{"norm": "rmsnorm", "norm_place": "pre", "qk_norm": false, "attn_scale": 0.125, "tie_embeddings": true, "init": "uniform", "lr": 0.00702, "grad_clip": 0.5, "warmup_steps": 200, "schedule": "wsd", "decay_shape": "linear", "seq_len": 1024, "train_tokens": 609300000, "dataset": "wikipedia_en"}
MLP neurons of a small language model. Each row is named by its layer, matrix (gate and up: input weights) and neuron, and shows model dimensions 128-255. Each number is 500 + 40 x the weight over its row's rms, rounded and kept within 0 to 999. Numbers have three digits each. A neuron's up and down rows have the sign that makes its largest values positive.
A block is one neuron, or neurons of one layer that tend to fire together. After each block is what it responds to, as a language model described it from the Wikipedia text at the highest values.

L7.gate90:550443467511502547484523521522493458484464517513469591569447497487400458469490548488488526523492512424458479501495540488586523437520487504488497424460519573540499487525469540486521554533463546425496448496450489563522506492449529440561509507545520500522572534525488583513499509518413469442476483547457526392486532504440530480544525486505504545597537452470504472478431558501554438519471
L7.up90:514430433464450523478441536546464461464570452462503530445532477506471487488479504530440448490535493488530520499511456513486479452487496551501493538481499495516497542485517502427545482446510495502474523431541560541526447519525507480464504501478506430526514487473530469487472466541461558509504513514498534540469484569375472461457495507500552463464456521523552437524519472549431528509462
L7.gate222:519473569589433492512483519499492556483467541522471531438609528544519430513509503491417478582566501483506532483541565450523465458425537489471439560533536498478521508421469510524533540498517500489519494487459555437487404519455594605477553509554428509474550514468462533534485472473487508576481499489480478507505438564484512542502451471452544533456537545528475572484504527516496409563536
L7.up222:483510516560508456501517506487546481485508512501494450465490517542477488471481462525494506528580485479421496617515484471426476451533482478545534556523494524492524558539501501526512521481544471519517484453486495571515414527496549505483537484470459509480524517497490452541532548509490446524525529438469588515472468519436479521469519458493486640518513491477469498482512493447492518492549
L7.gate357:467542466502489498485539524524509582499569582502459556570550512473478498456539479529527515520467440464528475479442493489519494549503553495548440517502488534497526575513470459502400505596517530538520489451560490461536434492461494549524477488527509485457495572473500506562494456494506556477508447509523407491574517454527524541494486451407534559530491557426482530498486516512455494459473
L7.up357:523444512494564453468464491435479508411524561505525468501475495524494553428508490508505490518492409509575501526526476561462436503489552550563474527555526511535456472587513484429484472458552500525532473579530469427548450439543472412519515551542497463544505486525492505442502551582465526568527566534532457517512527503432480493457526429502436501527520506584517513545481499531521489491596
L7.gate432:492504455442521546491422470494523523530585465446517490498500481427448530485429496533506518489553539551537537523478493512484500530452519499558531512519473609493500540570482444512514523455569438538495412467449478546455463442467513503504534525539468505496465474478448528560535537494526538505499522453432550513506536496454447549521474537511536531531499480453485470564513535505496474536525
L7.up432:462472529491478441496462488479529492444481533490507526510525533521484521457591536483459426464504560578540510408533513566573415516470476490451458468465481443415479520489487495511489479522498505514426507466578546486565434518440511472530604472435528519422510491547469496514460494486483475495463499563533547469482498540536496447559468441523489511480494521503448451454558453477440554502477
L7.gate494:497464566521475497395532546515494541439484557534440483523507530503506527414453549525443454552525454513456475507532460494529490475495457484479566525547479525481471434495441474544520492414486491492495430501506566545523402494516494463509524576491451518536452505459485521533535513530495452585471450508554524556528476542448506485507503547498500467542501546458474516459452453458520474455501
L7.up494:384504496493542515434449495487423436558505504512435463531539521525555524518497504483431542534531455504465517507462490457527508452492510514436509507529468442492537522497473496461496481525514497557438510514512512519506479472501496508542459548487521471456460495558479506444534505493622479496541579495433549543497506559520481530466472522428502518571454466447503458531499545489616437465518
L7.gate509:502524527450535541463615461529523558480519438487421548479514564431473470502430509431529557551513463497514475480473495464584524473498449451509491538562466467473491472486526451437452471482542434529535509441444479458561481506458537466484495571480463494500488493491550493531459553534533406534532525371524487448614554456476533514544509470522491540534532534497531532516513485437444479509452
L7.up509:483477512512556566475504477473501556497467604499461472471479521479530514439514501473450556513501525418476527500479373366457506529512466527422513472549498482469510477476461448547467504484492509503501622451493547445445496509511444531435501502539493464438477444544510484491519526455468533473506516475464478487521444414552489500468519507493525494452516456487558453570506532557498493483455
L7.gate545:435481548567478435482516475511563570570610502482421480515533504523499522531446455563544512472479537453499509410480536545424566530528506511455458461508497567465514526475573446494504433516488507467548413574522482493557441506551531564462514514461489453473468534500524457531499486469436468454500461526540500576442509481496416484452441460488475471523493540492411545612568445502536523538523
L7.up545:563555524570514487504574544506479481530463484556477515499491440528555466500555453482493421506473434482460457480546457520553427519522522490453515449434468535515497555547444549412524523537576465532521464513468490507515506468533398538516518505509476469451456514444536503516502470534430536534521524519519505541466528547500521522474476453469486501511530536514509516523568557507461479535501
L7.gate588:529497457585505509552498517470533530501463533525541546480560498514511554643448435531463512517451509441506547541512579454464444451526519470541464493509472473485490537440413568468511528572412508445530474474443518420510451564520478495515497532534545515462525525483524523623587492474526461497558551565520517453466517483564466476550483533541465541587549505577467492471490519492508504462530
L7.up588:485498438498510481489523501562488459478504467538539513505547479555555549451556500518450455508470460476498552525540501493474509519503547532502517487477456516572595545500520542579501518511490529530520453516487495468423581458470453505521550488483518554530492574528490573516540460449492507479519553462443507557521515492483545492507483561510527472466485482512505506459565470474444468493506
Responds to: Range connectors between values

L7.gate51:543455494476489507476584523530582425487514446471499487463532471474573516499484483476507572547425443558572530495489479414439536452536463516502492534491486524530460483499489549537544508506469424478495550462495473446403427559510548485506501544519447430466476433476529530520418476581506495490454547510421477499519519538541529577540441445529438560488510474534474488437505518538528483458549
L7.up51:493465477429582517582498568524493526523458502503507479406503465465541480459471635581475524464484512512498477528511472468476552369532495531465555491543479575493484454475478507510516478456509514484490495561544545458437457500534573526522548518511495496452524404490526509529469475490456512498424466487480467531473413448466471508482372509481453514525566463509530498507550445536483563550475
L7.gate69:491507502407494529530439493519500508532484465496481527584391443437467521556565487481511487507531535512535527493487500440476515467474510493524508474493505540533415555494500469513460459487457501483531443494501488509544467490540529474512462554505613492456452485472469526497525454502507433505452436535591479475537491511479540596533478488526498526543525488527490458543442508581499572482490
L7.up69:480565455500483487503480483434468530432478472451498521485491474457540490513510524465452483506515413502569507455492472497567521516499484470441413492505432576498520507470494467529417510424523426526533522466536512530458503484531476488533553499502445518553535486544457503468481449543519505505497468524472496527518451542518499522445454519490531545473531536433498496493503425619436430502528
L7.gate161:557543511520506500562499444547519565487504484490431507433508516541505534549525483480483514545464489570489556439496518467510504492511532516545478516469458511525414508537520450473506525503564489555495493598525431514509468496565469440495507499455554555576465493457510518508402499541602491486571487436486500479487476517492510540511509534564520517538487487506566500504450508541486506520484
L7.up161:503488516520544569534542446465489530479477528505484543478469494565457486519517497499497510533516538529540567485517493511469499452532519523463461484527526527490518443543568538528489482443508567457481566515455511452515511508503468530530454476541510594500593524440552445514483538524479481508458461503531517454503469525477514513496468474508495499593569534449464513548495487539512473564508
L7.gate264:547499524515510497454527460605472517588496456505518455528545539488547548472540431518463527505490491454507531506481534500434507494527482511493493558523501553535489500425459463507587493504448562521465480579453497478492446534565513445534544494542504417537552550503535464445506551503466472521484458433543538486471520503469516547509492553491509503490565508553467385513453466453461488513429
L7.up264:498511487480453457552520535463517515583526580489479570572465563551525470495476537516406516504503480561464543498564486529465508467488521499466559480464505511448534510459474567570554500429520536540463523504517468471456465473484462476526497568500530509505544545466455513498557487403511493486409484553506514557538500439515537499560475439492530448499473519455527451539549524477478428514488
L7.gate485:497418504546464535459525526528518465422555548453516418508542482502554522463488560519434445481460455471557525495451482450484568461519520516507522515453563489476552535450522535497520478502552442500436515591487439497527427543506528482495540528404530482504554520462577481537463494454473484565484543506461451503536540470427480541445496409467467520551484495473575522459470523486496513562486
L7.up485:493443476483513535518541521492531529486511486443421488542498472495511573540452535546455502500431526513494534458480441464541546445523486515517572512472460482526489488486542610555490519478516454552454496545501461545560463541523526533529521566498523461526505461514520462518528518551472531553467462568501501514467522495500550524411491454438485581482520465438442465465495578439526579482502
L7.gate625:509487543527478523567448560450468475472494436488440486560543538529423544494471525486449540477498528547549578438565451438424447524514509545408522493422530556485494397498492488536585513446437498518519512562498506437487500558538495512507501525463494453491453534434520453509517493479507573498457436462506499388434455517497443529564550530462537514516504470484491478506498474510507519509452
L7.up625:462483504483473488470553476493517481533467515569410555505515557503512465487530562503412482488521474499519459490419583451480477470487511471446538485512541412550517473498499553580504499466444481502528515501510447503540448555528560567533537481480522583562465502432559511454470506539507407510462543503514450523571564517479527545514452431500505510526486482535441481460457570500477554517522
L7.gate689:568431459477393495551461519492513476525455470520512437475482500477554478576509462492500539485426518499497432501478483522453523518489478446483488534473531549537416511464466527457462485571464430476468461553441525484428447529493521492532536427519516525485453413445532469533504489476550494496514409550470539474513471460464479521492471452422505486527455517496493498516504449547485490550524
L7.up689:420434493564496478473462475546491524461447460499495489509526546514527451524541484424519595483480566529581531535558523524500511494553582423561485494502540502440437501490516427473502534400466532460536481563467557488474501541507529511458516531538500456574478495520458515552526506425507553499454530562518554517470530533515427447547483491536492462488478584549532565507472546530516521474517
L7.gate693:575544472567462401450525501570461519528522484450506475513530470485513510471453505447478483561534475505467508511520407486560474519507536466461469599545486572614485508448456528469527537535531448574489510518548477467480474527495541550515461467472558501471567473502537503522568541483497542459459527447548550481458498519486542490499441491403491528557571565483530476458555466493483505542531
L7.up693:490446535526544451487422512467515502573529497462497439502533517509528510491517543482431556527559534475525480511579526531487442501486567479479498472527471503508501462440537581555558475476477427513479521516465490502497483513537569570483512443566438470482538446517522446485518470476438534426503539493500528522557548555455494453396503492501491518516541510456472510506536486441493472491502
Responds to: Section break newlines

L7.gate67:501437480486514536492520501470490519534562596568557446533559522452525473577478542524530486430543504543479544544410452574494542577513503463477545505534527558505518511463413447523489503478467498502519452530573493469503543450503459557513516446415517492499562482463542483486504452566493472502507466562524554491470533492506412588405500491511506492399535537482479471502551484521493470506538
L7.up67:502500487482462506559501459488519470530470485593522452433384452440477464462398470476519488515444501543503484488541517505490507505530486539418533525487543483523447444491465482421512507526465532541544489520516547498465439478538438503402537446510534455470408465476439490469496455458487515405533538512470509454435575438477545496515506558496487501504478514499528522437531455548482566435503
L7.gate214:495493567487460570483502577466467599465467491491490464514487519484447439565479519498603562510462526551511471564472524431495514501444506555426543517516537504502498519493465511489560492498589423509526541455485526542540495544523572498551521529495565516476542431532460501463541537532540464414536459479484514478496479461469464463525474470470489502494477456498508508495479530540522532483481
L7.up214:419455508459514476583475480505553512429474525492533520521442510449395465490534571520577403526525410483507544456435490512502513488470494519490481535513468425557576567421493531444454508597517500445519463459491528506516506574495444501514460497578510507513537447565534529451501490568515446471500596572503509475458485500549567471474567590465475515464450517550465459490450556524489526510518
L7.gate413:518520447489483501555426557410522527495513492550588500440550493490470454496422489536458467518497481438528515515480417498460472514540490461506512460541560528528452462540553537492493476406549453500466509459531453481537505515537533504511553551505434519499574521463464497503463500516486477561476481529471435543526555483510486465493485513550522510505492492539496458505511490512484524574514
L7.up413:516523441528550467475527444550587423541543505488489522432510507509499459519466466515510417529467447465482538586438469573500491443526560497530502480482479508482492458510502523514504523433554536493429504470471503522441478482499488563472477429475554624477561547529477540464432465524449490485561531454512463524500511409488458481441505444494488474571507500496544582470549532524490526455534
L7.gate480:466469499482518488505447563476458473488469531553467426516436528513413479473470552602504490458469448525503498471514484472532534503571589507491640490550406473449470494468489456495549512478479459457481440490482502484495521480462465479436509488556541464546561478475589535556492542511511484552410459494571500497535522541491538558431481484518502508452525531465491507562494488548497543527593
L7.up480:463513484487567473417502519455435510448504504502454483528505548477554464458514542501521487503488510572507539458531496491536457547514488462457557471507487508402442469513409457488524451504596515459609553455472510579569585521510472504533475511560460495548549503489424548497443509531450534532456535480489449481517486465554487501491488545481445506466523533494514453518445399495514487615567
L7.gate508:507519552491526534467518583464485498450474496508551469466501457532531541509519505499607498536360517473483521487533532495477537437496496455526478556539482519454571502483523469470487552588541530487455512462533554550480526486511507483495562464513492508522489482514551544499509540534484471483515497476477568518373496400516457493439488532475511450496493475475490540519546503459486588504537
L7.up508:566554480558473519524495493486516481542528439491450511547463507498495477540443481486411531510565520500488506411461532564540565499450485521510435484517544431588518484563467529528460437478487453489507505483493480510500513456517518578501424530551530494528556487486559457543498487478478463490475482515468493560645543553547532533554523490505490548528487481517537492499489506570517481500535
L7.gate579:505548469499546499576548561499477520452545475442516489606500530472585470522536552470501466481514552508470450474464491448541518511497587473428451469600493512519484553460510453491486437492491460520516493498518494570511525535492501443415528474548498531492526463501486495439495503551416504406527517457539493534524527474525477566471477544473519493469526507541531465550506548490490493489505
L7.up579:509465488525480562506506556465455584498471579497495440497505493450535540531444549507471509493453509490539521467517508518486430463448556531444526476539501412477502493417525524518564508558629486599514488516495508464461588561402457446455512518463483489487453435606478554441512476537465463527539478493492485585485486516516507466416549418435458493459441501531511575529495547538478523528492
L7.gate582:492547501473491482554508479442477458543462481543544526463384540460551496499512432440469501518535562511472513439477524551492490549531591490559530446479469524519487562467426528485482528533475544442542470435515499444565498526432423499466502470474452447479479478432503484523537521498451390525513512505563476513474620492603536558509490470528503463592510500591527489491478517524505486463523
L7.up582:451531489484537510551470515492470590527488566501530444537491573534522503555554541440548501550526509521479501474506499570537451494451551499519549466483477530522533517493509539504509479504523541529509431443525553515535480458501464522455519521435487503498471474540484572466504499538481574547489595461580537437535570469535487467578529479535546548525439479554540456465494453402445528489538
L7.gate608:491538564480542532458452520488510487462434446468515456435530505499450558474556521514462489511586521553483527492555478494476482488575503475532489597484493521501572426493465464523520505479619427527458542440450402500475517502508513482545507474499571537511567545507551547477483510524525487497583525525542519471512510451488572527490509455554427539554514476469490401561474471516470484489482
L7.up608:512495545506495497420505584504493507521522527509470454505465475520539460499498489428616485512572498469467500497490485542512428465464500444514466584487468510491513484562516498434482546469571479513511518555530511430510434504515536556516481489546482488455474492472458502497457483580551527488522582423530493510491504455459483531533549513441484577487539522469482399571503492527474506549530
Responds to: Word-completing suffix pieces

L9.gate487:551411491521488555558557528482604503557451534534455450539486445484473526448533485544488523480433459401563494462551461500493493495495506501505447571530488478556505460462467501460485504542509524515452484505516455524559518457526501560524571482473542536450471502597512496440487508509531416509418525515531536499542469548521523609506563483447389516475503535499467522473541439517508518527432
L9.up487:540501502393438457481508472601495542583431563469518440480431479520454525474514484492520497487491534493439447440507518488477463517545464473469499569492509480460439516408483510430381542531564497544469526476528481526494592510482503464485525533434625474461467495548449476585498504555548516506488514503469497550489476544471524478505503448547500516587494544479458499496543433562427469546481
Responds to: Structured field labels

L9.gate179:529553489456556501523517439486504512505506469414413495495549579563536461534546469511475524570485512479536465518509585490441500524524477462490529553464553440543511532472528529494499530480447549523420507521538427531420561500500536590526494496490518463458505504478480506598519487501494539494516458496494498515504572510445544479517514534457523480566466439471443457514446545508520459482516
L9.up179:519508471528449572524457525491527501550517564482475517537530473436458537483563571592496537476510491520483464480484536550482425523509478447535519524473508534401511556488447462478524545431542555451557521532618509501517539500487471560460546503505430464423524438525457498513527592527451533402557530447482564496562391501480495403529502531555508455455495491528524569481471505499476456537534
Responds to: Coordinating and/comma after modifier

L8.gate82:475536470493540506535556443506466560443492520574514506492504541462570509574557495464567590565379467582447424535429496481477524510507448559546547522511465523503483461509586484504465545530490448514487468579521482440500525578461563556477525504540474497447526501514566533532535499529525522496463460443497497525501478499450502579470486506566551464517506484567497545472435452504588560412426
L8.up82:506527502519464509494505529558505614402430538445524508543450516564491510478504579435498488513446450507512492570449495530493533499549584506492556479545541429464537503510559501527525495578539521542491523440494560496509442500516486538473460543528490500547490533406527484490437460531557525482445446556494467498568464521509535555527466504471505531424574476520482511441449524540538502540580
L8.gate114:483481469499491465465522561517501513471385434573552545534505540507475472385522521514472565536592563502474466554502539544509488496499506487546576499538560525541463455455500526621543501578550474556541520475522458536620496530511526475474608466484469473483432578508516531543506562571495554532544503444527455513521466526445537564478575488456515492551561555473476500577446440541504514500494
L8.up114:551502508492425475525492524531433492581457524510500468579539522507448444487608433503520567516574531469440539498499525493486510431510500467430540479472514491514553511438526440474507474480495558532548356545526508508490517532484492506477524525507531523453497585451503563531534537435493552503541469504529485554635483484470524573464521528479457511504493550463483481520531577461469484511493
L8.gate143:507379480505474473500506501564508488567529499525453508523484495479583527480453531506511529543485489446439455535466523525504474436569534551453477505455490542526500510431469491551509525527477592564468466532540472450520455511539516458537540458558526506502485469487450559553427542453532491516557468487471455548539511500531545507502458555632501495452478466519486470558443549571462486467487
L8.up143:432507444496442475457444455498530417548419527480439514521469509395502468557477519498476485448510504385528459471505566488479457541545472529547485488648469541482559441500485557472429522505520578510491478467482576537494510498432421442549492495529491477540548458514454504457554453497524553547473498496487502503489503505501445465443551484422562514473490540506471548468389451577421500483499
L8.gate269:530502555465391450520552546497514499514480532586546419424443513545542530493521479499410507532485466468458483480546494476530461486569497456553469539425429566501532493500491442487481530433486559623536448488538506458500465437454489594459465483542496554481436542490487493438476515468515524521444484470543489568548500574507516512496520529488523505486490537500491476532469538570493445527458
L8.up269:490505473434505515500486458509402435500561451448526525466542530455454453484439498470540521436492426515511464516548474497486463531460557529533511409456531533559439477492523466574542539488452466544494426538448544488560520434526549544537507523527490473555487450476445503478552484444576487569534452466455498541505519564477449457394460457628451450510492544629484514476492530467477442466537
L8.gate409:548605547521434552513430541529504446494560587559520455465525455546503560524600513512468519471500472478499542461414516532519495519532449523468539483515458531478567504506506509501489458461436469477540527521520466465428553521507471527552541528540579473513539503500445508498426544548479525492445498469443455536460537515512485485483433473556444484474459550443515492531464476405515456473490
L8.up409:525507510537530543471465544448500543513460472442500514516523448522462548515626480523469406501485440504485453463543528587419528462529520516514463477487579524568529463428474573487491540517513474456556506568506495518422523553561536448526476518502555545487571538499485467517483565496538557500476498504525470488559494471569474443445456512480491427466497584528505445530470511543526437532500
L8.gate467:493455462416483473527519473546480483483502536530488514505500500555467540413499458548470529496469486469490549493512490512501500575450455560455553416510525476445516463431498491495478522477492498496509511513559585485514546463479495477520603495511538471495458500523499537537544473511437504539471566499495442495515522542435522581489458521484493508533505544536484493462472567541517484525513
L8.up467:547469521505515502576508461517561586486499549481465535529472568491501548555482541546562608500573443481514482441597459522503550504512459517516518518479510540506500545415538477496570461534515516487482516508595508564526524528482507436543533577540494562588551455486433555502529443521479542564441529527444551505477512507541518536504466480605542562521453485520433496545554502549529461510438
L8.gate627:529517563485495496542500546532542437552533478493543516532482450422497542441512532441474524520374517524463483535515472484508503380554505552408541469485483540524499494451527488449495493433502501545563528533541501476501488486486505476501576487516453452480525487542556499500483526503459571524484512562559510513439535444498517517502539426420418527522586525467580537553507498566546463456525
L8.up627:479468542556459492432528565537500459488452489524536516503444540517528458531470449464488545529528534523462559519498487449534436520474519477472534465515450552535521608520474414514519491566428538475515508587490434555476548475513481588486434541489466404526519468540503471534506481508447514596476467569509532475515508510504455610398473509461502493491489531454517519467489482519508480469394
L8.gate640:483496517464419510470519545511583460469437541507470460514520558484492461472553506504483502579465509527497534465538523437482483443528570499519469487469454499510474516554473511462529541517500479493534483483494436528459503533492540565541574537483507530545465479546500446564458542496530569435565571541472456524489508487504473509547503451486508466551484525472502489479463510541576446523496
L8.up640:490528533535488520528550509464580522521476471454515471541507488534478452541453520592506502473480459550492475513604526455522627474561538458531402479533454442465485528475461510536431516562473497535503529485451460489504491444485502506504477511447482468562443521471539425441527511486576537509517553562495545536437492538458530482461509465441522543507521495453546515551522500519475502510405
Responds to: Infobox and table fields

L8.gate55:453559534537485486509477512535449503519465497524548537502506488453503485528532520464535508491494457550490500426527463424526475471442461502449472504498486487442494511433455526497489481510551561521464433423525582532473504444470572446476567426511514509474460462477493507545502474561505446492491472496519457482530544487529581512521521511491471475532508505471484524497468513447584525544532
L8.up55:504574509609494536493490506525448535490526509477503518535445510438431519437466467498467572527440470513491525493456502458501513509440472564459510556483480514472464512447446553579516541535485532543514425515440522445446520493499525507476554497490567498428555511437404519520509512432515470483535465479488409502554404395508538509462554530533506498505547485427544559430517487464502511529552
L8.gate284:505409511620510491491407478528509514434503550552451448455529506435460507479495536499502544542543502478482555452539528485484503566447481483386480418556485461464460428466455488450456474537465486518521437486485531459523466463486471545487536477472531459554551497491462538513480459504587405494480477433469591523509513494535512473455493480482443487488471464471501526496551506474433496421420
L8.up284:494499573509517407531562500428465542445471477492445437451415497501496591540496521523486457475504561516540525571452580398452516462509548539569513450478467503436447476449527542456499471540495554502509523488518467419509492446490479575576573519430545516503451476498420510541460492501501501471436512468484526481539449475482440519440472528503472510498434541535586508436501523494560511474468
L8.gate368:421488533490511527499514493472487525421539518475495444443535551546473543458500540486468547455391552390491466509452520471486534483528525469540466494506541530562516543509529511446478527550607471471542493508482515486491472493484513508507455442559511539518450487493524559534520568537519455545473491533613503535487516566491417559462570530524531518478522493524480526494459509524460566551489
L8.up368:480485520466418515407541499504451483455514528450478511521451507584480457452545536463522567528448425522524466504557483421413490539445503488510525498460550535492518542464492551467572597457466502516517490556505541491469473453436508542497474513614536442517540429512555481500487515520528495521477488526487512487486442429495504513462547517526514508477562459451480544550515456477470506573423
L8.gate392:437489526516566535514519496461459463504472561428488446522500481511469533450506542500532473551492466541500516469478509451442511482446508488505501531528483468491548461489456534411500514591514515480558498459513506512422476442521482461522584466520494511507463454491506489528513550460532470574530517503446445563413568531491492530481536500433525442587528475549547556462455490507477563469526
L8.up392:488485526534503505505488553487483492546388606504500360478450468550473524474492483487552548457527514501472543497506447486454502540495489527485527527529542463452545465517493502482509517527462551496478469486552522491555487426521487468507539529473468533552432464542521534510483512484538554475563581484531516504482585515540500515486539532482489424441492547469596523493486463453559532466496
L8.gate401:497550476523594473542495544401522463456496519405557511507528496464519479436499512530524436454557536560460514471525562480506510534440498499518557493518506474502523535608467536455463515580531467500526472516534513471451512444511487503501540437469544533516521452500578624495578488465521445540569522457499547523405559513496422525510462524554489517442450449544546525473487512453467515559524
L8.up401:530516473533501476451537603477437492489534570518461484541501557441605529468489535498484566517553477525523477521530421476423439469590540454544529524490490498537494527471512462474533470504488563484450551470553511531562506522454499468481537476514528531532491509458573461485479533494517502484528504504473526502506459535465445503484556510508538470468526482440528503475528510519520505488505
L8.gate459:435541407524458576545476548556521457429538473497474494476505487492490567483472615488507537525553522534526513500509519515505502488513557505565545545497506522502484473455520581499507548492464483476418457466500485580481493521490476562509432556512497486476537572471506499429488487556567458551472502460507490494549473490495451524542501613525501510508542536462600539491548430447519521483480
L8.up459:485475503546480569604527449471512461467484567416509460476451501469576500496434490546546475539474515471475522536488512540509518476495489470488531500515447500453531479513403524485521524494533523516444530599510511481449503490523442519524537522482530518448489518486478429525480578523547543519498525498505495453429504444393479489555550535438548455496489462469507464480495479485483462482535
L8.gate521:432401574525503549481490558499489470514497532534568422511526546519459541517422512454478493479551509580552489502461427507548455488497525443539533532511496544529518486491518470524425508561519543524469479491544469579435477405482498428460503577452527420500508564418480527516439462485517503481463481525507456553428470558496486470508464501507498492475533469581479459508561504482525472509543
L8.up521:565505444525427530522472539498564462500543561538554508568466514492477437507511551478536513475447490491521511489502538448534530485491505500497461509472485507436475475497474497498546461558539476490531444486428471468512461484520480466444521542562468471519458503535486391488495542593437511569525521520466489519488490527520514462493588550536526541575483516513564448543497539463517524429547
L8.gate585:554525511509502465458500465448541518494476565485472469516445482521513489526449544549535480595561473501513463565484530445491486482472485533528516455586486465570506528507513553472536469549550573465430517381499465501569467523547547460431555575562471503570508479482554498529504557552569494453493430492522534482528535446483478481526574547374529472484551532492514551483469498491576489497509
L8.up585:439486489513525533462539491618526533461471454457465502468450472499464572488492520477508507555555556507507504498543477465517432519526534449464471524488538543490553520487518483509465462465445559582560477428484538498459455473498465539491500468561503562485480566473456588535484534489552432506512453517554506559511512530488541548505568416482543527415497414518466505503429425454480462577487
Responds to: Inside title-case names

L8.gate9:547542431512495483481455497456434538511544433514529528420550541537520555513541550497506493533631421560482528518507556546516511485481480490526501477553519499541505545505456431465558488489523533513477478510489527597431550559492469520449555503463568524499449531470466533531507581538476479505512487525489483483522574478493523472500592470507584489492549394496461485531543540533481446563487
L8.up9:520485463538460489467443460480447490463438593556575540456467556551607544564500490533555575519540516528605546437530520511468467478477506536484548534501480483508464549496554398506563502508462534471464512439505501522472522479487467448430473538478523475524506605457495524456494522518492520535467390505468549492416511584521556502469459508517530530490536497529478575517499469502467454413471
L8.gate27:517502542546440498475505555534566544502505548464495397569543528569576432497541493497464572531583511481542543545458467424496464497455502470563509543489520516470503508523487457432537481508487519521554515409510535544493468512496456565492567538523445522475476491546580510526486555516493421517470483526505532531549562473480501486497465423513455438544526529492457549420543529544535428540497
L8.up27:482509504532449462506510512438439514454583572533513468509524430587508513499501524502481514505567496502456509492525556511494504471558538457560524485555479462510564529535455543517456486532510542527521537488476534484477532548510474575446520457490485529487436490491485478568468555566479456424520471428471530468526530409516507484539494420528510488577555506511543471402561513495521468567512
L8.gate267:461465545490496499559559561551459534553425531475464559487541562538451562498490458494492504581554505506537478485416503477439478482470504521428514470481501484447501526528427465470478500499517547447538584543534491567473464491450560486548532429550495498481525441444520508492466504509557485528416494495497487510425551513518404516484509550558476504492514497526585504487486461540538510440514
L8.up267:512555531537571519523551532526417509513504497438463512579529473564410518472534491559483527536525521521510503560468490484501550447508514452565568602410530539454563521438527509484529532514480504445500518446539502478516480441487567611468509417522441499475507457480503449524499490421516479505514512478504524566436440493468545479497559487485486564434516511546505471538485517548511498513436
L8.gate321:553491593612555578474497550567507472502485506511529460492557519443460484484479471507466462495484488491457526503456603528511466525537478450547521557437481437586527435501537433563497530413448475462529485463509556523529548475548493422533506516501506489462567506492529482504520506563500465541415468540565491478482548495492465469446452472529484455524461462524528486549473487567458489582475
L8.up321:563464515483550452454463441564481494512487561464546466518527557428479499506412519546451524548557507487467462436485475465490541470518417513497542510538471476498505567437489418475432454455477535460550476531517486483567496506483521502514496552501477500449500497485482471521524442514571518573465485497518517432460518514492448489464502541487497496484455476463555539522545527515432478479517
L8.gate340:481474513521525570463520565530402445490502501523434456506536566522573522495514537581515490557558500509468472491526465454562508487510550463463545481483545499533481508520538513524512548588475588532498528469495498490497465392481462486546472482485502493467521524574521509473417466533467458505473528484506436511504532537366486503505544458412475532457524614480525588569479520506482401538467
L8.up340:533460580481454511555475468422504473422457518522548553536466531515524481511496448512529474544490494472460549470508486528488513508536473469585566474500536547533562539540448445572505430467480473533485466526440531469495460504531446455554493488524485474486468456549581603478506535453547509503478527489533443525458584485515506477477448471496512527521477468471538487545530488464441383502510
L8.gate347:522550468560427526495512568537581503529488529452405526530575461500548511527492508447457569516577433550491472428474568577600502395464520492532481490503465531495591481494512509575562448525507481453499509475548454523539480478508470487529444549484502494509523485504496434537488567492533519539487534496483566472467579518537506507516504499503485500555494531488563434548487493490469510517564
L8.up347:519477527463460507512567523529476480526483511411511447570535498510557468534453502479474531526451434490471519465517510512500527485552487443479538567489458447513487531529491460463429482489473537477530549593482443497521488488456473490509505458479484518442554502526555531534502498498484502470466463568508519495454543470565596525468520492489506504415494542467514495506581488487489475547544
L8.gate474:437518471446500506522490490462483467493559511476374487466575569498535495479477440481555527546493502457553475494485410446531464495493455461517553547506584559494492492526478537440466479473449514522474516486452458502444509491497536508501509500482521540473502490475562531449476539497559447532555527488543452577552507539414491469490466446529625538501522504467527520490538507570516511563545
L8.up474:503486449501422437565479506433440450568503493500529496486525564532544522455449492486490584516488492535484436486504439504520486439600562495559516519418448464433535571482517489465567511475517512535471490498511502529457517416535468470511484543521498507518491487473469552502469518541548420536465517444484559452461487548426553494564553496513564485503462469476558404445498472523488454461483
L8.gate610:467496533545504522474502502608430492500491560480435486533483546500441454488503523536474464490495526491442498498502451437571502497526498434473539522531543500535509511462435535449378471516509506538575489521497569474494507444480490526501382415476452519452542410531529553505490481471551487539459510446524485492519504505542477562437547581448489493499445482484554516554511509516490476527449
L8.up610:433472514544477589506515545433505575462471467494447540545508576511437529511526525493530486449561470485501569514488567570568469469503553467452551515530571492575554503541385509525480488500458482504465496511475540455485476525491510502508539470574457497517558414492543514503496507481500552542487448486464544525480499475581484485461506514453463463514463577494538544535488469501439505523566
Responds to: Coordinating conjunction after nouns